{"n_head": 6, "n_kv_head": 6, "norm": "rmsnorm", "norm_eps": 1e-06, "bias": "none", "extras": ["capped logits"], "init": "normal", "init_std_o": 0.0, "init_std_down": 0.0, "optimizer": "cautious_adamw", "lr": 0.000404, "beta2": 0.99, "decay_fraction": 0.686}
MLP neurons of a small language model. Each row is named by its layer, matrix (down: output weights) and neuron, and shows model dimensions 352-479. Each number is 128 + 32 x the weight over its row's rms, rounded and kept within 0 to 255. Numbers have three digits each.
A block is one neuron, or neurons of one layer that tend to fire together. After each block is what it responds to, as a language model described it from the Wikipedia text at the highest values.

L2.down2422:146095193141173172088147099133137118102201132101184122151108134177115134159132139123159135090197153150157125133183105194203083207112125160176159099117170108121161116188106140162133155191161125076228136132076089146098094089139167056133076144134079107151103141178160171134130126120091100133115071114126141115139150107093147101117118089115121142147110162163174126087095153157088142135113
Responds to: Unit or count nouns right after a number or quantifier, such as three inches, two weeks, 44 days, pages, km; also range dashes and × signs.

L5.down813:127101089187144150112102154090160147201179142144137145126164170126127091148109174137104119158072113151149154153205131071064097148174117127177194122135156095078090073132078040084139160143117111126160173186107084152130139123101085207095089110125199118117166156135157091129065132131111139120152063104116138088111161146146167097123131133131155086158176109111099102154132176119097048130161
L5.down2491:111123162131144143099150195106096127130105129135080129139107126171148069155157076108069191103113126132149166106126113104158207107112146126142175113125108060105132141096120107138099147100143173105159170129086146188141106064141176080051179154074114129186139110124198151102149159185139086142064110124092152137105129100108133094194101123096131136101198109101109066200104200120125145084177
L5.down2500:103073120139123149104088103125147123105133166100064129107185164118136145161159164103149124098122078121127177180147124147136130118136111115100118074101140123088141094115154120098135110089114161063151181151124112172118152140114164130095062131126160089097109162162079090151143179117143079132113133156085184136123133150094107137091107087114066126144140152101163173151115099115167089162165
L5.down2607:134098154088181172162121173132106127107163124108084203137165107154118045108107112076094086141088108112128117107103143076136081163190155135074190124116088105145092094082136166097162122111165160166135153113081146127157163100123109091165191159076148128146116149114129119087124158171139095113099167139107165144090152129121151148145192128160112155147130116095088090130125179122106079127159
Responds to: Job or relation nouns (writer, guitarist, coach, uncle, husband) that end a descriptor right before a person's or organization's name.

L2.down1028:121128139131160123124123117138162148131193122184137113127163172132142091187098055119140167090109126098099170108131108133125095156128147118153014092110126053173071106163171118151020173141173100113108148147107148106084109214142136089211186096120156108172131141115146117131140082176223072131146121111081140087090139204140144131140085092160143111078147097161137001106100092135161153129110
Responds to: Comma closing a sentence-opening adverbial phrase or clause before the main clause, e.g. "After the war,", "In 1824,", "When designing the center,".

L3.down826:136110167060114147136130177083155114212154191151111124167142186164176142055089119162116135113144144087092124135074138098123108152143150146183120091160125119109161187149091119171113109163122115128165084066140136138128086168150075119138119045103114097146130188152106105103034156137085091083184133126129159100128073106132130151139158153115177105118088051160125180109123179107161117173111
L3.down997:130153144126131168175106125089162080172165145129139200071147127119167157134120136072143070135144100077222104120143134101116119147116154149161117157148093137131174152133098140160126112187093146062130161173132103148063100122166139111178121130105143130108129171150084135160153174136147076176183089066167156110075114105209121157066142106136170061134115128182136156101117134133113127094106
L3.down2836:142159114135129125191167101164102086092133216192101163089166124116154110169130061136128138126130150104167105113191102109114140116122157167142073135095138155161110147112121081170132138132122133149110093190142174101169076127105134125166150170091143161132139131139093139123098090099184055162194142077168138077126123121077145158145220187164100074162083175165034135098128060144124120108180
L3.down2975:142168085099133132154211141097126116126130143169120144103099150195177148182113105169144189124106137130199117108142155118122082123109150128118112113112136176145141109138139147160082111104120122075162112100130145120170116157189061175172075170113118111155107136193114081111098076090138136083119168162147131190120121129082137138129127140140186077073099192116100223173145098174132142098151
Responds to: Mainly "in" after "was born" just before a birthplace in biography Early life sections; also "(", commas or "in" before a place or gloss.

L3.down378:171202163143091111113122043155100140182148171124123142152175084104113141147097135130160074135155089094104111070160113093178135102109131115111144093187120118108158119214148078089150137124144108154104160135150130148125113216089082136096086136112117095147121103174090154100133167072118091087118135109102159114069190141116090176129128134143138136132170109173108116132098137080147121178106
L3.down935:123110133132101060095099064103095116139144159160121098117091164134113122145150117169137091187148058113123089137108138141160148129082140139116132121144154147090143100080168069140145099139186102137097190129122102142127165176117135142150109179105165092163112153067119180143114143055087156057114105162139126076099130161111177186162108097161115185195138122154168093098117137193170135143133
L3.down2708:161148125139108125148114124106125163151161160110100145117162148135103133183127157149220111148149164131121163121127154090149162158106085157152119135132173128153157076196201114187160081163132138129089167103118087126121113159113103122126070140081165095097110148142090106128136145085116126080103110159095168123073104130150113196115099172128154149165150135177108094118136134079149096140094
L3.down2763:205153111120097092104118085109138164156136129135084090145135133144107102148108121170106156103149122119118124145121109087154125131092106106112172151177102124114163158139210088160120117162149127112085108138148113127118100119085112134125104121122163106217152102106104109133137116065135146087128166136168139121109092074069100110142125181125127174183153131157186082154120157141188103053117
Responds to: Closing == or === markers of Wikipedia section headings such as History, Career and Geography, right before the line break; weakly also due, such.

L5.down353:115099106129110129090143076083129128156128123123143106113131092123129186128108136112075113152104157143122132146112105167138131128160199129146066105129171148116128187171183113225147124098180121126098123117193093127127145139110118146182143084103152081151137165151108103116119140142175102068149105165131132088102129147112172058131126125082149222085184166171155116167153118176179118121111
L5.down1693:157121093118157119177156124053166157156157114187067189108154113104147148106090130157088129095066106118138126170142149142084128045117188142157182139179080106166064138143130079108135098094127150110087060086167130155120137145110090100137121099094079156150125153078147155141143097138106163117186093117118113150120130163107122104156130144150173165135174190150087109207114118145155109194067
L5.down1997:156126145142115113126146184158117152153122154093106126116100087155102123178076110159105114168130147137168141167138172143154122100104212076074136163121120099131089113107182106097142079143178170187122133133108125134104127113130123151184115165092135089144068158163108093155117150137129126175186164184197163152074209111148111188112138122130119173089132172163125131194152127082093160168117
L5.down2338:138125137165093163115172066070134072137078100118072109082143128139102129126129103108188085092120089158140152118129157131110160098132144156083093155106125114128120055079122110091082173111169176125174139118147169109117151126092156149092156074130137141132146100139142153082111129139142100162118112158179109151147117142072204100213145175192107117131168133101122172140114097127090090114134
Responds to: Closing == or === of wiki section headings (Career, Plot, Etymology), plus year prefixes like 201, 199 starting rows or list items.

L2.down2564:087112126116071091117155156108145097139116099167123098116100096140143107130119133111152116177129095087143106056132067109168116132071133134099155210186161151057131167123111169217110143183115131135134087145113110205090113086131186104094136131174122138064105037108142079097096112101116167134104101084105080103116138163142130120124138105145148110145097217123133090094108162155099204142107
Responds to: First three digits of four-digit years after "in", "born" or a day and month (in 2016, born 1994); also the conjunctions "or"/"nor".

L3.down1572:104104095154135092144107132121153111112163114169167136148171128126141121159156062135131143105128079097120162127138099062103103116138134170139083055110111102115088130151178062146017154125172123123135152133130135059093138183138136074169180124130158137169120094117177146115117118118188115100132109113047104121087094173172110152119084119186125159118183110148105000146105078129183115135098
L3.down2268:154128170161130119152135143134131063135137096124146119101112180184136152117129134138079149087155108195081109067114103121114142143139097151071088110122098161100124109130082101165043152109168107097111214107160123139084141159187227090180139103123113086139115123087171081078164098075178098098119095113063088136139089075125151175136070132117142103097139111205110025141176093148157170069097
L3.down2568:172131158101102132145137112116117129168150091130095095105131172138173189153106089150169156111145094141095151062150098083089100133108120118146108083081167093142096154158115089255055136088157111176082171094112126136115137166184153041176078120151165115141150119156156083085152077128133133096118132179076136090115118130147157166118127087155140142099139105151131006122170076184179146146077
L3.down2726:153114089165096155129154120104153131105179089109138113168203110120124145149161026092165110110120107075133185127168113090108116089100110147101102120114098088106113130171192072177107177098166143147145137137099078077165150134195100100148149138160174131153127083137158090105138107114153130025095146130076113128114121146144053128137062084140100176135158134160100048148049117158158147080092
Responds to: The comma closing a sentence-opening adverbial or clause before the main subject, e.g. after In 1879, However, Soon, When suddenly.

L2.down543:157154134141125123143133221124135104143115066115093090185165113100124099138131129135141127105111157123062216132141165174223130090142102178107118166166170112056134139172129136132120103111104102181147053110108137149071125086168094116070003108078107092103157153084128111058108156105131127143098116165134154106142159125085075149080150159153148192110106151102141132111090131098142182112143
Responds to: Final digit of a year or day number in dates that open or close an event clause, e.g. March 201|0, July 21, 194|5; rarely with or against.

L2.down3049:207117159099121103155018077141134174108119098165120080112146151180138118149104145105149142129125120162115129141179104125124165128188087137097104145115205148166145118169119126155107114171160113107102136103140124121113173140134070137121097121096101139085119094181111112113132139170137119099126139082141047131112136189112155158178143173123188124122122097121144132114112108135127147118062
Responds to: Closing == or === of wiki section headings such as Seeds, Career statistics, Quarter-finals; also table separator rows and some numbers within stats.

L3.down883:125104115135082084123118127102134133135063115154135174111137155112170107103142106127116148099156153135119088202131123097103143065148159114132137216121158164181111122156140132079167109163173075048091169122178151094120050089168100085127139153133142137191119061081163131126129161137151186099133122122110074112153107158142187058136088119147114064156111102097136078158160088144122164145157
L3.down1616:138190110144107095112064161115108136131143148103160130082075119073146119190156078146094116118118085128148102111097108112138142065167154094140102124110147140137168112122164120174109109192118140140154104170166197147116089132157126128178119110158129135122121060145100105143151061204123182124065121151137118108133137037087127112117148098126111101136077139087172095149090142126158143103130
L3.down1624:148145142174128132127083176110124153130092162135113134148086152155146129141129092110119127115150135149099135119121108099113115087135154152131057155119145167131187139131124122147119080198156076128168151162129134174131111108156149133130140163085144102138146088114144086105100078209124165122107100155089156148156117037085092107132139106070109101159067145125134066147096072156176162117130
L3.down2953:121129120145085110105131202108139126141131114124136118091123150168122166152129103088111126140167131146141137134078106133127112100150138182118089118128083131119154100137147164152119107130141175116196182141116184107144122161126194144095109120150155135088101101126146073081111091154114190129080192115159106167127130087148076182152172135138137153124108147123119125186113137125186133126177
Responds to: Prepositions, mostly in, also on, at, as, to, after nouns or verbs that take a complement: interest in, role in, pioneer in, focuses on.

L3.down331:128094111167116119129146053130155140137167123103102098115203105174068135078088137126146082091171120145153153111204088124096081115164189153200112120151153115111104098117179140144157129074128168063082092193168104079081167141141116135124116117123105142124101176149090131110125152142147066075128102112096147161149082151140141173099161165099071132161123117104164124117160106165150139212120
L3.down1123:158091153126107205164167164083140155152132118127135094152082115158094120158124107135141101105145114156094089152166044149164140171111143160119064157144137088134182136158151154142096154154150133115130153106108107138159126150157085085145137169073101112079110126109132092150134183114091105095157085184054116132170075107154069196130171103125068114130103069133150144129103104094071125131168
L3.down1301:180144091102120124146142126073113116127143096126149099105151153152132121098185130109111072099110117122109084121158095127114208178141140136036109129116127093128101050111183114182160147089144136084091117111110121136176151179128184147140093101064093126076078103127111152152091225141178128147176139161074113105158091139148101118133141119059115122169113121112137129148108093124160173040152
L3.down1566:135104089127072074154093144185178131110117094144137180078142132113146121157151158147112099070093135138100127081098119092070105104124160181159098104142139166139104092152122177140169145136121063159101125132118108084146110214210154094111150205172132126106071133100194157162200117154131069132163131184148101145122070110117128190117110129142146082169141141097085090084173062159180128140173
Responds to: Ends of role or relation nouns (husband, father, chief executive officer, coach, owner), or the comma, colon or line break after them, where a person's name should follow.

L2.down227:107126069104163075158107128131139147099125120119079174143106104159160094083128146109121157143156149174099079092172174113138082188175163088124148095116111144139048110089141144142150147178122142116069156150156140096125117145146162141186213087135136146101070151092119147092099102192065135094154111139102113144191106096152177160197182126115087093111115126136108100066138134163101091156144
Responds to: Person-role or category nouns ending a descriptor, often after a nationality adjective, such as scientist, general, artist, footballer, singer.

L5.down274:135129163128156156153146101092147114092067144104113100113124193109100098080161145152083182102090129107137112140089141111156100120086140149092136150117149098141127077100105105161159169098121126109030148066164126191137059126086122076095072113146166144161180128149112156138132166127090122139159119094163113130153110162154149196105135112103126169138129156135149131181141055132148088122109
L5.down1639:118177150089064095118140092160130130088146201114136142161126178108151117072127158109178129115118197150110160115159119193158118129133093102165137126212126190088132130158096209142195129174116168114121079189105107082139157082121137184164102162098122130139150131129153111159103140113159183148144126116125153144078129140136124143131186189110102184112203180097098170145146103113132126141106
L5.down2894:095173126118120116105093159060144053098127141148098128138099152092107122107107073103133098126150115099116143209146138203185094165107217122088123127165161179147137078140103079106132127100124178144133080158115106053139122108117133151163121143145102140036111075054173110169140130182137092137071119172074131139109123172130098119173143070165127195111115172169106159183095145104113073130149
L5.down2904:061167093117148116076126108142072143079134094128127139102117153155131160110067082164155188094096167118160118125094081172118105120105155150132142151146113125140137179134100158166155161201155126112114085108073102096125093103188231123125163144085086144156167168103184162136180109102147203102168120172125167142131074126179097096129109164156144129161153151125131098109121119126184099151091
Responds to: Unit nouns right after a number in relative distance or time phrases (three weeks later, 45 miles south of, 400 km northwest), plus prepositions before dates or periods (born on, since, from).

L3.down327:135137098124109205160111127131157111178105126080099132106083155148138121105152096145166112191128165136184143072132139102143111085097140199166144136126121108117137155209079100150087194127168109110043116149117129123203146114173151112111093139114111112135138114133072134141115184091151057089077127121081129138186085155061151073145114176154141144111096115176136146137109117097139106112146
L3.down358:146089179118100148123069089132130143158040056097062122108114138144138114139090122124092106144138118150102110134105131141127086136135105153149152123094079118107121146110138107135051151208154145087096157083151119124214157181156175077171157128111141152113041115100099085149179125168111137107155052124117103126177113100099137147181185122085113111133092147154102129151163128114130162176146
L3.down1066:142104151173172130087081163144113132140142135114127121111100133142146115142174088173108105085123119134178132107126169131127093091088118145194136127101077109061076146135080131157121140217132094176153193128160161171091156074140110091148127120155156141186128133114203186135132131125092141157120131158126135196150162160121131132127157108170102151088129190129170117133179154117116130058108
L3.down2534:148162100138044130164180125039099095132167146076114112131088124155129146120155089128137165065128115159138125054075177095102082105091108111152138129124140075088179149198084095165132129145089154107143097132123097157155130076148110139118106122181155092160160160191174092130076207110029123125091177145061172108171175111077150121114130156109133108095131179151196162152139088165113156144177
Responds to: Prepositions heading a following noun phrase, strongest for temporal since, after and before ("since the late 1960s"), also with, by, between, from.

L2.down2890:185122148092131127091118161141110152091128116153112066153077115099132167149144107207100128124094162119157162146170202122103117133142123204138108130102168136152135064146152080128171108187112123173138075197091095115102143074122124129145033145138072153142159149147131083148149125076105105124088132145126159163167169144124144093133093137184184171156100137207101199143169122089152138139089
Responds to: The prepositions by, with and for right after a past participle, e.g. characterized by, decorated with, caused by, credited with.

L5.down204:067142128152154132128140142136157118113156160168143082161058114161086112107097160144101179104101145067129097106150128146159150138145137107116133179070126113146194106131179098071144135135135102127091144119160142204139115141083099128143133143135160105093146106160117156157144151114107043158159133066110108068186087093154150168080098093064150171175110066104072173129053098132058090140188
L5.down1458:176120126119088093096137150128153068129121153094084111136117143139150078151120147094091107105114087107137132119158107045150136153148111160107106117176163143132131104170110134186044147156078170183119114115135079151094126188127153153125147131137122134095160140072080094085109109167140130135154165127124128111147122079133132116121136172192151118076167142116084115140108132131100147113121
L5.down2399:133221164104165104094168158083140095155108144154113100171106175149173092082085140154060107140121150115151123154174181144144153143146099108102128127157198113122126109149086183112158094146071104179164129094133170151164084156115167079172126151186173152112155114126071131112076141095171106141112170167121097183201116142125101148102133175162121083089118151181110174135122132103088149088138
L5.down2715:094090168141137132109192147111164151148102223173145123138110138192121137065122161153156147124125103106124143113169136134132114124117118181109119130144098161151067068125139074223097067182116124149162148173108108164138107154153100087147175122120073102118214131155093119120127090166162157175181100171182131092145116095120075142097117166119178104089157120097105088113168110082143131145136
Responds to: Commas that close a parenthetical or long subject/intro phrase just before the main verb or clause, e.g. "German doctors, who arrived…," were; also subjects like There, applicants.

L5.down305:142065071116145159095121138158122139062168124139099145182102137075118149131146129108101099036098169181143185115155125098195152093160072114207102104132131102153085089100129076154141116189113143119131140117148110112120144111162119103122175084084106164161102135096170171130149112181144177206118138175169121169126127110131133165149102081152152091066145115089086101091135135149095061128105
L5.down1010:144158124172127096183149140143138084156093087107148069142091072090176129137150131094186151139132148176101132107127120118097160123178155163102142148123134168157078173145106068248125145126157130159159117071099083085179115193163089107149196123043135176148135131155132114087138119150136119215075088139086110111153144084163177200160132112137128170111163076164128084143080112099118169108163
L5.down1624:122193133131103093106160075093182116103193170153094125139091111170099079165110128113151113105181138106139139130100083098138120153114133110122136119106156078073132129129130080255099173201134151153129096139091120203103132142132084157120139090131134131123113117147094104157136169134134153123062157075146068099110099102168125098108096059095130154163116122150112111121072094172134158124171
L5.down2068:120109107122136157113094114139138141047167120149130123146144192134150138132156106106134109130067133115153096090132111161097083072079150106123116075121161085128104061136164100180114173163166114067053091103186109068106129076054070079160137116116154131136168125127080143114169141154121111117160162162163126134101151145075072169122164176160080101079143163150093150149154122104119103207140
Responds to: Prepositions, mostly with, also as, by, of, at, opening a phrase after a noun or verb phrase, e.g. window with tracery, raised by, taught at.

L5.down431:045045087105097148115149166094154095155103083124128128115066130145160139104152132126148137165112121122138162111149064162098139088169114179117148127102145055103087105122097127013067137169122102174098095132099121135146131115136145117128172098113155144141119138138136096151110114180117128146127088119190154129154158170158145095174138114133140187151147052136101153165124109127132128140063
L5.down532:089147115125098120109166142042125155128130113137153109125092103131138120121121148135101111129144074122095110129149067117092078116145135150140135176122155117090163176071120139101121112101197101074044124137112058126150125170113125125131096147152141100089083109151075117162147115106168180088136106135142079143145113123117145150101123130145141141083146198088160098140123139110137164097163
L5.down2192:090126175141138175110170119138157107145121148133100106139101117127123097158121152154159134174114083106132127089163099162158131087125155131140167122119161132090097129079169073058119109130177129113144070128121113064104163124104144087102098161145126152097041073109118136160111153130138133084139076124114113099117137157147144199093148090115119157129194176145108094157140129133172137139136
L5.down2829:070083121120101105140107132194135101127174128154134171131074109060149099163089119100057140153132087122122191110145083152159121096081160108122128116160156149134131199136171130105063107093178115155080131147075101058143144098148159097100157165111102082118158177095118101137114096125135111080111117155105111148152158112197173144161122097115118163053147117117112082130141168103124143056160
Responds to: Tokens partway through re-stating a heading or article title in the opening sentence after it, e.g. the "202" of "2023–24", "Highway" in "South Carolina Highway 410", "oma" in "Diplacanthopoma".

L3.down88:077110172121122074196165108125197140150086170082148179139123118122135032109080147109105115160089079067076162090099090105126080132170127137136120113147153140087145198119106128103118146132163093119127132127118113110166102115109134155064152079117133098140096058146091061097121156108077087165180127139150195080177139062109154129198082150066058114117109129147077149125130166158094111097186
L3.down1890:135162094179120101111123105100111141144150097103083083061189129191135055163109128124130170082148178152121124122156153155150137134127167135138122146130116127104038114153128138076087160182113146101154150141133102141076147118061160139159118151118144049134119095156110152080084125136160135117161102089167125156164163068088181109134139170105154134148119182197146145104142122109156192086133
L3.down2610:171116093160122159193148095131132169114093145107144117135135072161148153124098091093150171125138135152122147215167093136114142123062190158127122051140124091156092095112146074147167150097081066158097122096130132162105170105105175155147108144130105117151115157154042174147142082148171144084130149174105175149099096129117189181118182153135141132152105130137062108185131122209107105174100
L3.down2703:109113136146118113111128121069114122109114050130106032110117109201180131090106136163154123136119156101125145138139079110119139129117176101160116125174201142108148120103143127144133137154163168095135093086108142187112160106091134144122097105131108074138126102151114083058109126070118133106167112067165096111134168085141200138124129168103122144140115147128101131137112162089179142117151
Responds to: Measurement unit abbreviations right after a number, often in parenthetical conversions (61 cm, 50 mi, 24 m); more weakly, nouns or months after numbers (5 October, 11th place).

L2.down260:157065135196090083116073141128133077137113119121138123119096132145129109094189195110110131118136054158083110115115119141096107149158117150111156103201141180084133127075116090142091141123111087138112107121152069120100117164105155127113111130153105067130126119098139054045156156145127149120087131139170137181159110109152129135157126134136149098121137126160128139071100140134137207072143
Responds to: Common nouns heading a noun phrase right after a determiner or possessive, often followed by of or in, such as part, works, results, period.

L5.down517:142105179033118122131103080115143043086081124099139135111064108112104197186152145081089137062171161135092085158182119115172074096146168190105097097137149120109137163118141113082113084142134114110116131123184095062122071150112198116144114117133152126141131175159091178162099110168157174117106152133108057128031120154087123114093115102186070139121113189112148156113123106086137148154151
L5.down981:094149193086103117148140131136131133115127169177121178108122140156123191098101057104101104173141145087114122143171166151141066113141148134126198181079107188135087122139143122115085108118124131153159131123114121164064119184123111148118160157162114157160089111109157131112117068165107119050098144140145165156128188100136144140113082171150132099110062139129134125111130063098183080101131
L5.down2085:125104102100120160092135176130162124123121195137111123131138118104094126125177075115092067078204089146079137148149176144110079119170089170097133120182155120096116144144141163203136120152099135137169119114138075145163097128177149155135154143137140182126145156116102155135124130160063132106125167097197090076090101131197082124132125143120143163134169093088120079064118089149137162122103
L5.down2266:175128121164115099131092100120167115185175109150133128133140108083184139170148108110118161097154150139155118129135172125094093100100163092157101090103131146125112141138092147183068130128162096145184095165167162100144126143159230169112112147134165105133167118132096129112104145134145087175150120112112087080092106172142150141142090106104137116103128138164114087102115095148121160139163
Responds to: Interior subword pieces in the middle of longer, less common words in prose, such as obli-vi-ous, invig-or-ate, s-ooth-sayer and ch-ari-oteer.

L3.down12:122146103099132136150071081135156172172118143098123171203117127136166158092082052123157142105086128160100130097135133085089084100162110127189124124139103072097098130070134139148117170127112063089165080140098148157121094125116139098123148103150098136109091090124158077086156105059157115159111113167070101107150106113094130089093149089098109178167119148162149172147138094145138198133186
L3.down284:119133095141139136041185154113117140160122141079152185110147086168130110121104062147143143098100174099113099113135196122135116187171112141171085121166119090123133198154156158103133103078099081154147094164107128086109097106113054096114086108139095175139155177144163146124089058167100109154127107105083136175107092175172118140109115101156096130163154112134098096106068153134166095093089
L3.down381:067127117170115116154115142061090165187132145148173163155138140095139148154118131158182173149157154142104099112122098180138136095091166132155157121095122071102134192110167168131036187138153159132169109139116146162139117164117140109120114148151123104107089127102159097118143158123204111138176124178128108093158146164183131111130194109140096137144142147196129106149146121117118165145125
L3.down1052:166113108157063143142173137097138103065136190131168065150179139084144187093083133187171191075096135185108114135148168172144084113051041154141183142118120102137094123050136062118105151181116143135152075140093160152166096101133113123065130109162136161151067153078197114140123088129172150177123104137096055145092119144128133119140147107103129152133115068121091102175141083146105115136116
Responds to: Short word pieces inside a longer word split into several tokens, e.g. suscep-ti-bility, pres-ti-ge, catal-ys-es, encycl-op-edia, across any topic.

L3.down99:121184087127124120116169123157091089079070148109123081123147084103124134125120119158130176072149160073173133157163114096131134129094101142115108103131173108178130122139140098151128090107146181053113150155105153153106119111117121232160131130098098150082143069101136097138178133115114192122117125130143129065100191104119169166135115152076155199179123145114141130071091141187152128121147
L3.down762:141140050169096176125090157129062100134135171157175124135131112050178062116179127091183112058105065045084216120111129135089080080116116167119114100113109124111125055086107151110157130129165142129166109137057120169145112104095135120146179123091099142135134129156152154166157149169098086129135143162123149154101131153171138096101109154128072205149171101146131089142140139140152117151105
L3.down1717:199203117160120097118141138110140159097143089056093089112124152146100122106136131166165095161086164103114134176157098129094122112092121150058120118119117115121070086168104122171116102150123182079166148141137137114153156168104169191113096154170163095084118087108123086100165128074146191161046075072136169099081124144175158125132175124135162145077119140160128102193126098137191121161126
L3.down2151:089099135174092111129163203120074142140113110125046087080202116164108078135118044063038116115088137084067125083104117119148170112100151147143148138095156081092121105144144143117132089108137151107114158161105145080141124070137097088143146063116085153174152112094129164108169129106138086118134112190069134159116111138101155106090098092123122151144087134080210097095105172034145121088084
Responds to: Early tokens of a surname or nickname following a given name, in lists, tables and bios, e.g. Mc-Ph-erson, Sc-ors-ese, opening quote before Devilfish.

L5.down163:122134179125163150152196108121151139142091064129111136115019128139121100131171124149141212116070198172114119154142133127148124168049150122158104111137142051090197139124049162124102131104135089116100118057100101118170162147206173093089159115095095125102140159133130078145135145152142122084150146136150141127184092146139184076084092133138168145142129090136179120142159100147196118081066
L5.down1251:110128131085138136129063098063183155113142108054113132151104160133111128099196095106096079170083152134158129099104110128114138152105130179085126167104106091147159133158104169100164140076139114098093167141072159145162157122135111091131171140127120106150096136113119151120087145137128099089189134174128115053125111134090136085132133072103090113106172094144128080180092070062085093110195
L5.down1584:105165154124107143113134092139151140165131127115150153145135165123097122150161176165129103154126097144099135164131100127133094140145130149123162074117130000156172080142129114188169101158154108097107128145097120167145151092156079091175176176124107141161101168179120119203129166087093092156106125118192113138105143145104126111066097129175156124136135115124156122075121081124127143091180
L5.down1926:156121197185101119078090159148149131169135128130067090137046200126102145093194163122090056170128087117161084100132196130122136197129121146169096116190138110112102140160102102098070145154157102070125159083080146118109097077119200073090091159107154098047129135113171109154108128113138096107142128180132145098178124174153117116119126084135137130167129145096178137142137145089136154132177
Responds to: Prepositions and articles just before a time point or event, like after, before, until, of in "end of 2016", the in "at the 1952 Olympics".

L5.down1340:132070116150120168154115123094169123197127130131108148113103100163090120088157139112059108136118074105119105130117163147039152170217110124193131149087126148131083128169116128206086110208060109144103145143089143145217144051109079111131172104095146147099170111180103135137142079128060156085108157145086066097107098086104075088142139113111136135109117148161136140107191117136134078148093
L5.down1744:101149117107151117114116142087120122117143080150110127139130189119138101113080071081064173135079104101131110158180153160114153089132161158106172145140135115141112114152066121122198155171116157109128127184145128129087142104102195126154141097117082091130149144113158099116058147122098129096188146148183087132075139090113123156156094149096115113107141135151112087109096140155075106129125
L5.down1947:093101078143181108156082110050130164118111218105109118066146095088100084106079159120097111089136098113185113139113123131131153108101152114109169096102142153203110139197060124100166085169114140088110124130075094129165098106185130067119095186190094140153117078178108201121177176103132125123092159123167135147103090106110137148157069109163116128169163144089182176093140072160129091128113
L5.down2937:093161083111154132197146137130089162110106187135128182079111119139131135081084127124074164093100102138141112143098132114084142103100120097196161133111097188128128151178059127096119130126101158137132169122141148077162140152102080102162129147110115106116149102093152131081114134122109165143110131108130134161103151144159182144143114128143095128107067119113095108146169129102167118156137
Responds to: Nouns or participles that complete a predicate and expect a following preposition, e.g. role in, appearance at, key figure in, found/used in.

L3.down1121:116105080102153156100156161145157178143095139114107162100095109172142085111085065165138136152168143163118183104165115115126095153142164138164089203099148091172108038146094147193112146195071167133090136066099078178168105158185131136136168109133168106144113090156116092089205101138100100140092146174193097135152114081153121122162158157151108130150173152122072121138090113120171175109111
L3.down1562:146166126175142131108136108127075135092128123109100169144155121080172203095147109125096121116136093148113115107144108195134187114143182120132137056182196172107102118181130080149149140065105161118146097138095129148133096103115112094142130133187169224127161142170113107141104134126117116182098137143119109136066100131088121113079156147162118113196121132120137181155163135148132088177107
L3.down2758:135062129191106138094108152134117157083158092140140113123155081103119117123156112078147115132136149131130162168066087164134089157154058092168142124079132151128109090173138124128121091093149142115143083132073135155136104067148129151104167136187156159111189106107157091155115154096138044042089164124148129165144140082119104133143080160120088124125143187140155123126126137108138147172125
L3.down3062:120134124094121124093141114202140133092114172116148076149146071142191078099115086120084124122166125161127140125075141128172107101164097076120118121179121159121152141116144146108151124088122110171104189071140116125109175161133138156161125113107147118130096153110210069114147119114153109102060195130116098141149113129142074161115088090160173180144117137105143123145136145084126143161110
Responds to: Nouns closing a modifier phrase, often after a hyphen, ordinal or superlative, as in First-team, middle-grade, widest acclaim, and usually followed by of.

L2.down1354:159107134208063094123105135130150155149138169123167151124110088081163149116118087103087108127165145151097133160132145166092123104031140160140105128108128117148125082116140163078094180127061166104105113175082070165132073141191156106131141124197140198147159130158140164119165104121179126113136068174064115124091109225104097163150144123120149106185140157155115153121099118119134132117159
Responds to: Interior fragments of longer words split into several tokens, such as ati in compatibility, ar in bipartite, and enti in credentialing; also predictable fixed-phrase completions like U.S., in order, no longer.

L2.down1616:073170153133138092119092163146138191049118128101079155122115127149128098099133122120128134111129117150072099085119110140057130136089167118106158142071097076127082188198141107122130118090157154116124115108135199141111108102140119196123196158118125141139125102156092166131124092157132091129126190140100073116179109062077214151106129144117111090129135180093090109231151066107155067131145
Responds to: Words marking the next stage in biographical or historical narratives, often sentence-initial, such as until, After, then, early, started, During.

L5.down427:108129147135120131128112184117162129153143085143156102110145072099135143124083170133160143152103156109094162103137137116140093129154101060139090099069086163107178105104108164102083090064120117111177144162104150106135139117075114153140066159090093152138168109155147115158151222137152133120136171142131101121121123158070137102101132177140123160130096089111175137111106087080105152175135
L5.down787:169117128168154130082121111119193179041164139082160155219098148092140113128072138178116139122115130051130070135134141085138129097120132140108126136121139110179120086148121085116172110121137104122071209128109141156034167115159173147141096202127115087116116138118139113139170142107138114086023097121153120142122156130125109206167100110117112127110095171112122120125117153134144102138164
L5.down811:161117178124154159130165145148176058137085124126113155121118140172182079139117158138113104143104189150124148119136109130087170129142126089149126119112087170129053042147147124171167089098134180109160157120138135123086197145183083171130111124088086110104133051087128080089171176091153130132143102123081142067129153094150151137099092084135194161147174160112143127091155151154133038117141
L5.down1268:133068102132101208127159156148165098108148100149170077165152086108142109172115145114147136159188131111089127172084079153080162063112087053134139125116086172155149170129190139103093130109139203160131166116155197112174089160129079161087126161137145138138122131131133125118114146137125192142099087088074065151047149140111101166154115115080142078088141159129097104130169061108117127138144
Responds to: First word piece of a surname right after a given name, e.g. Hear(d), Fre(mont), Dar(in), and day numbers right after a month name, e.g. January 15.